Weights of a small transformer language model.
Size: width 320, 5 heads of 64, vocabulary 32000, 40.2M parameters.
Architecture: rotary positions, biases, untied embeddings.
Training: a variant of Muon for these matrices, 684M tokens.
MLP neurons of a small language model. Each row is named by its layer, matrix (down: output weights) and neuron, and shows model dimensions 192-319. Each number is 128 + 24 x the weight over its row's rms, rounded and kept within 0 to 255. Numbers have three digits each.
A block is one neuron, or neurons of one layer that tend to fire together. After each block is what it responds to, as a language model described it from the Wikipedia text at the highest values.

L3.down369:116092118078116139133124160146138081137134138134145179102124103150154113099130141099116141166135181109108109150117137121119090118109152133146085117126145121163104116142114141075133118120135086133145137136154051118125152114123130077136139123130109162125114145186143124161137090077152090103170116161115084139113115140162175138148144124105121138133090113164085099124083159163109104109120
L3.down709:159106122141106130123148105084110145131150139139150121148158086125163100118125098134143133123099090105090151104143132112118106112059114101140097122131146130191156101136144160091136155113147144119144101172151088165109145162176143149128122115127150147131150133158162127101118084099139121107079154139114174110100151128184154078090122129123126130155124162156128138142133119146123141154144
L3.down1050:135140144175120127118118129146186108144133154143108096120105135172136136157140121156138136116132162094157124192146169157095122141149152130141125155150150145152175133121111117162084083157144154149112148130123129110147107159132109106141165114090164128116122121124154108100103123131141121175164100174130151147131154132158123092117123124154115130114104087121131086127152087111143142169142
L3.down1163:115131112129154119176105147128117103184113130135137120114125120143132117102135169160107132113126108103091109107102138160152113146171123129187146133145114173113124118127136113149146112131179113122122164123168193095151084137164170114139100100147088086135136157105093142086110119099146135111118163128174109106084122122098107113143107150164137105148108083081105073109123166137156088149163
L3.down1373:138121114128081130131122144125112118152087159095122126133180153114101171161151108127092113104113129189099122164160137131168112101160109128164164131142146083170141086137117147109151120157106083122111152094103122139179122101178126080134087151149095138092153119147101138155141040090150111100141124132148172123129083131103118125139107142162125117146076094154148133126149099109152142121170
L3.down1403:136156108171126107146116129127095111094112161124179120103140128106144085124126151158096149116142123114149128159147158170089160111135145126109122129094131113160108123182138122131118154136124118159114142103152104125106139132080126112166100098124099131105129128112150097157101094112137119139138172141126142130121092106154129124129105098114136118166093141092142113094146129113096126115113
L3.down1695:134128121129114101112152177107144103124113144136143122133110124149155116120114119140085165099113182187097129102113150163127132138106139148136156153168173120106125108137163167164136070104119145138136161037137146119124100137101165144125180122134118129123135136130157103117128118114152122131116125116149139119107139120117150148103137139171143118169116151141154096118124137104131100093155
L3.down1878:135105093095139115129170156155141080099139132121102138136123108102143118127105100111148127075164151143132140124145142128110118158135138095115080093112102133126113117162128151140152089113184063154101144134119121153130149136120127162125167090095130096126113174135150122125130147123128149151138107146160134155122149177132081122119137169079118126168150135113178136180142174138131140148116
Responds to: Stats-table cell separators. Pipe separators after numeric cells, dashes or scores deep in sports statistics tables (e.g. 0 |, — |, 5–7 |), and occasionally mid-word fragments in prose.

L7.down412:139133161164132137131117160112144163170141137139166135165168131148098111127114110090131161130162158086143177158101133116094096140130125129097108115093083116131127113126146166148105130088131151101109134169124108088119133125109114148133148107171103121159098135086104123083153114111157134118146105115120169174121128140126132109120082148122107114123176154086134107127141114126171126125093
L7.down1102:178104101127122152101140134177129131114120123144172098106119090155105100101110172129139194102112140114122139144153121129076085107139098111135117143108161109153103095118177126093081112074158104190129125144122137142166091132135169128096101148128137110124164090114188125117143135127103133138165119145133160110154120134151137142132104113086096112107147104101123112125154117116099106101152
L7.down1312:095145141123150139094131131115086102183156125117114137132150092136126118139141129107119116149137145107146132138132081119140114131099158125111124126107146172135099161160125099089132119077170107157156109128147134173153121132114114119166156106164096147124125106148160119129134172106128124145147103139157117117116132121109129144126125090136159149149145138123069123132123106146115114147139
L7.down1411:129150109148157143143140088138125098100094150139157135085117134123143168141114133105127136105130124133107126197132096086129110102079132114143115114111132136135133163156150148140101092154135122127157119153136136109081133154113104149176182108140156111093107182099097131106112123082157076168141091105165172151113127122120150079092154116122098176175195126127110098147079096151135127149099
Responds to: Pipes between table numbers. Mostly the | cell separator in sports statistics tables, after a small number like 0 and before another. Weaker cases are mid-word pieces of foreign names (S-atsu-kawa, F-ij-alkowski).

L3.down53:144172179148106126171110135140098155116117087130150154099097119146106057128144146152116103134135169084126118148137135166132151152146117115143097092169097143101123088076131121153159170111181107092138118094170097136164140136144164127151106119073162134173109154130135088166145130152152152096130140124097099111144158127158152116106105107137149121115168154139136087126119120109143125134124
L3.down205:092109124167157105102118114103160126145106126144126139079112171128144140139141114111127118169173148131132133118159118122179117099082143147126116120145162120122140142152149137141091152109172082120170170105123101109145116171116104136153144140125146125121152138125140107113150075150145116138164105130072126131140099129146177120145151172079107136160153136155124121144113122124099129104104
L3.down572:143128138123146141150164116147116063123136159113108102079109086118102124136147102119103110108105120110141170162104168133132102119099104112122140149148127153143133095107120125138159150097077102150115129133183135122117153117116140122118110143132106143056145151096136126132124103135178127166193141132085126137100120169143129129157152154124138142125151096132109153114069128136146144143139
L3.down610:121100140098095145158163166099136120093101147148129109144119114077119125138109124172142140158127138143112120123145149167143116153175123099123114104143177153132141109143144085121137134135115142118147118114165102147107164070095145113107131119088134170148141152131168151098139104137103122159135125099079132144135152152148091119123121115171120143082087125136137096113115139169148086135161
L3.down884:119113153144162139113122136103137152117140092144153157101134121165161106138125125110100150174144116121123144099103157144139137077108128164127099150122108130137116132164114125127140127149131125132149104163196148108106082102111124150132151105134117087139159139138160133096152148142120144133145126118135156138143119120151168098134075152127115122065123126122145123127118146140109090147143
L3.down1193:108163159155138134155118134124197076124136133134127124091101136141110101110103105099156121124151182163157158108120136145126119168142121085126090133115167082185120119090143129126141183099134151103154179118110110093137129146143138072112157146139106159088113137126180118153115132140147118089122100124094161113161119125144161129156160183115143123101124162139114109105129119105100113133130
L3.down1287:122121147131117144150155162121118131154157128163139111103102145092127127144124152085163117110117108136159115106145130116098112098139135120118098095093142162178125136120084124162122139135132132125145111140171104125115133087121160069117131114132102163126127116114169079169139129153166132169104131108085123136143106146140166168163130100145158131152102129127118138145140144115137139117159
L3.down1497:110137128118114138151152159125133114115168133117124136143156117125136113136138112117155118163159165132123202129150070113155168142124096146126099112144114123121089083122107121160163146130123135130081134144174175088147091095101139114130166126114144127118118153083125133114120141126129131111154132126073106116120165106106151152089129150121161163126126128123115150153109063140128127095140
Responds to: Final piece of names. Short final subword, often a vowel like a, i, e, y, that closes a split proper name or rare word, as in Mass-a, Card-ot, Cool-ey.

L8.down669:113120144103113155106142113120146108096179131109138119157135152105113145148143136134115147133140120176129172130131142124174139110160125150086102128117110125131101141121151114132138133128090162175123137114125161161105183108128096160165153117084157142118157111126141097129125145094143169153130112168147153126120140140154160096162104117066107106128113101118104132091136157092127102134121
L8.down1552:103112167154119139158134125107135112095182100103115180059125112131155102124115111163119122102157130159130138141131117113122149131109150128101133153119176141129138161103138140175120190127151117153133149099099134128139132110142135135086144130121135121130144116128117157147117084112121131112074182106132101148108167133136153121159130127102140128146102129180169139095146153088147117110133
Responds to: Foreign name fragments. Word pieces in the middle of non-English proper names, often after "al-" or in sports tables and lists, such as Jar(un), Dar(w)ish, al-Shar(qiya).

L3.down228:138132088162128141189116147107101120146116115101110163112088153134140160160139161112120101136111103171111142109150154107120125104137175111128087146181102171110139156125114154157122155184074151120154101134159078138146164122093140109152095119168102127117110161140117150089147143073161122138090119160137106152117107112101143134120074107137167143160144139100131134097114130161126145087136
L3.down295:124140136143150110119143105165093125173171108128118105138195083108139145132131089191145098123137126133148134116127114165137130128162130129088149095162121112127113149134114124161125122116103135149155126132149112130124115108118154132140102132141121089171139127163122149185097181127159118149132153139169089102100089115093133120113065126133147091097133103117107136137128106108128082107126
L3.down586:134125094102172102135137135131175148178140138188169120110165095121159151150146140150155123126131106110159124086128116095131075124123107116115089164139122145098150103114133118125144131094111114103112103097105142131145180096104131108122150150133135108140169142140147150105159081118131120185133127118132106119141187099062117145120104128125122163205119132190119104152124089113109077148142
L3.down598:160118117158115076138137123126105158135160146142159125148100095120153113116104124129113103103102119109125129162125107107134136083100142108086103129170081105104166146089130181143132169089168102149113200115104158129160150135122134127110132132105142107101123173077140110123130152109139123143148171134149148149148132109159086133137116107120105141150109129134095125185095140128134143136155
L3.down737:121137146125107122143079152173132098136141125135133125110116100116125178120139109126113132156106123163131146118174104168106097098088153103118112134123121142134114110107086160127141136086092181151142130127121126124099136137111106142151131134055168096098107134105143109141146125059131106126135117108148114164122166121149116148098180112136124152115138152172169112091113134127172143105131
L3.down878:106122164084157104144088181116112123097116153098097129108113150120111156152119074106084117098135109120150113173153107106128157088139134118129133131151153164105131161126137116134113112106140088069142135137127169096097138091120125138138071141121143121145114106118127147129109160162159149103109096122165131156134170170104107133085102138108138088128077059161136132131170128124116158142137
L3.down1156:120116105129113124139124076150118168133184118125100138127121119135156090157086141143160121072120055113128095120153147131125133127121202171109144143049116125152141129116176154119147112088153124178158147098100114088107134094125135114158145152124119104156163132132116115136138123134111103104117159121168134129120151135092142127144091125142128150155153142107116140125154148125112110137101
L3.down1903:104126115131154118127111135157131105146116127122145161136166109151139135111067127160147105127170110135164095080130114109059134106128100105105141116125137071125085134126121151154119127105132175126160139107159156111125106089144157132100114126157110128118103090111127174182132060114148119101132104083152101105155171140107150114202153114120140142089140139112120101117154076115122116100130
Responds to: Name-internal word pieces. Word pieces just after a capital initial inside rare or foreign proper names, e.g. R-z-av, H-jel-men, Ka-z-mi, K-no-x; occasionally a plural "s".

L7.down229:137153135160138124163150130120120162118119109169120146105093112141110088147108085116150132103130127112127115084144142121155115137166116142121132131111156092103123118153118139139134109125124139148110142179107124138133100112146117129146094153088119133125138144146071133135148125116139162083140115127084133125152104151169149118138133109136086096105117113094151086149145125113110165038085
L7.down494:113088086129092136135123109108120104158103141119118129115106151152139163158149094104117164112092130101128148091109125117162104128119116133117146156131116158118106090109077143157125117112159172105126144097148075129132130138103120117119140157150113137116109118140082140132138152129166172094107126131134048119118133179130138160152090106132110124090125139148116121132158142092117175112097
L7.down591:123168160142097150127106116132124189139110148185121120150130107092121127166146122141127121131092117131104136128122090151147162129094098131123163135127177134124148131101116084191157133098128122153115142153140133137136098104065155133098090137087164115139108057111125131122142109098131102202135140098187155120112163112130144158123110104116154148112124131150121154110168123110127130149143
L7.down1609:098132151116127152142082116136095116130123096101122161187133094142118128143176108149142156109098141139146121130145120178116156121101105116135139130143119095129146084155115099172162167121161117112096148140110148141124104114124130089125092101109172130179142127130116162113138151117170081160128146144142122096140166101133134116136152082093153115130121161140120079135146132134117096172169
Responds to: Personal given names. The given name, or its final word piece, just before a surname, in lists, tables and prose, e.g. Romana, Keith, Mao.

L8.down1411:154124166189114121133129120156089114168126138076135148158116119165141137085183147141119136133131155141104097115122136131082086094129095123136137137123147134143118126114172162108149108113175117129148109157119116081117128133126108119143153100144119130102131148094127135137104096102144145129123111127106170122152100092120156107159171153117127118145158126185102165170142085121115132123122
L8.down1563:117100141098117111122127126131142136143128143138115131138171106103148098068122150132111128130141128133154102118108145130115110112137146137152104166143144102122130092085130155115131112116098133130098118154144143087131115174137140092135128106145133068112080078102158181113133129106132092119131159151116089075135098125111144156140126132119145115151136135151146147153142175135121124126154
Responds to: Table separators after numbers. Column delimiters right after a number in Wikipedia stat tables, such as pipes in sports stats, medal and election tables, or slashes in career lists.

L7.down500:147102137105132108088155126167123118113134117079129145125107115111104130162167104110157146142168143107160111134127125148127132101126124115134158157137095171092108136160117152137118130086146133150114121122124156152117152123140120119153104145129159142135108123157118126146122167124091155096125152147141145140145110124118143058112148145145138131127173081101163140135072133124095107151165
L7.down558:116142113115133098103076143124152168154118123135110087125100094128140110084147169115092151126151129145108113142151126124165151103102132101124124157134125140180136172141170091086118107101108165100103114080133131166117085106119146081103129158076135102138095117127153124136113169153152143147105156174129122106108108106120161120144143116152111104100112114138078140127127156133110136148151
L7.down901:126086115131140130136127127124166129110094097130128213115130097115132132136098079108142163103092139119185132148147175125128154170102098167122090121099118125141194135121116102132111137133168131170152113069121139124126110135094127149167119150137127159133106130095139128109125125140115141129072188154120119134124124139125094133145162101143152151140123152123132156130129149115106123148164
L7.down1205:127168096132181124131118139095128164138136147126182098097098182107091161133140144110121120127157146077145157100118120117132123130138113142136134119143145121135134138128105094161141098134184150073163114128127058130120081116123171132134142124110178120114114120115127117110127111107112144149127129114138200126141099123164133136147124137144119142103096107124117083095134111151124155117084
Responds to: Non-English name fragments. Word-piece tokens inside transliterated non-English proper names, mostly Arabic, Persian, Turkic and South Asian, such as al-Qasri, Mohamud and Bayramov, including hyphens and apostrophes.

L8.down687:149110137120154082156123108153156177134105117147165192113146148142085132138136165121085153120109107096150137134157129134118152186107149141117128070096135112075130185104138089119136083110123155158090121131132112122167134164111135134133093157122153135083170144114169127102138137131102123128083093139131142116146126115148159109144137176147051109160137122133128134111154129123123130124126
L8.down1484:150143127143114129124157138136112145161117128119095101169160155177124125152104141120101119122139125109141157148127137147121102136092148084111141128085116141123125144085110121099175119164097157132099108143158095135116147085145154070095137104129155124114106119136161117121086113122145123117144139145166142154148099132156116087108173134151112150140124134109127113138160144087151137096128
Responds to: Foreign name word-pieces. Closing or middle word pieces of multi-token foreign surnames and names, often Spanish, Portuguese or Italian, e.g. Cab-ral, Cas-al-s, del Pot-ro, and occasionally of foreign title words.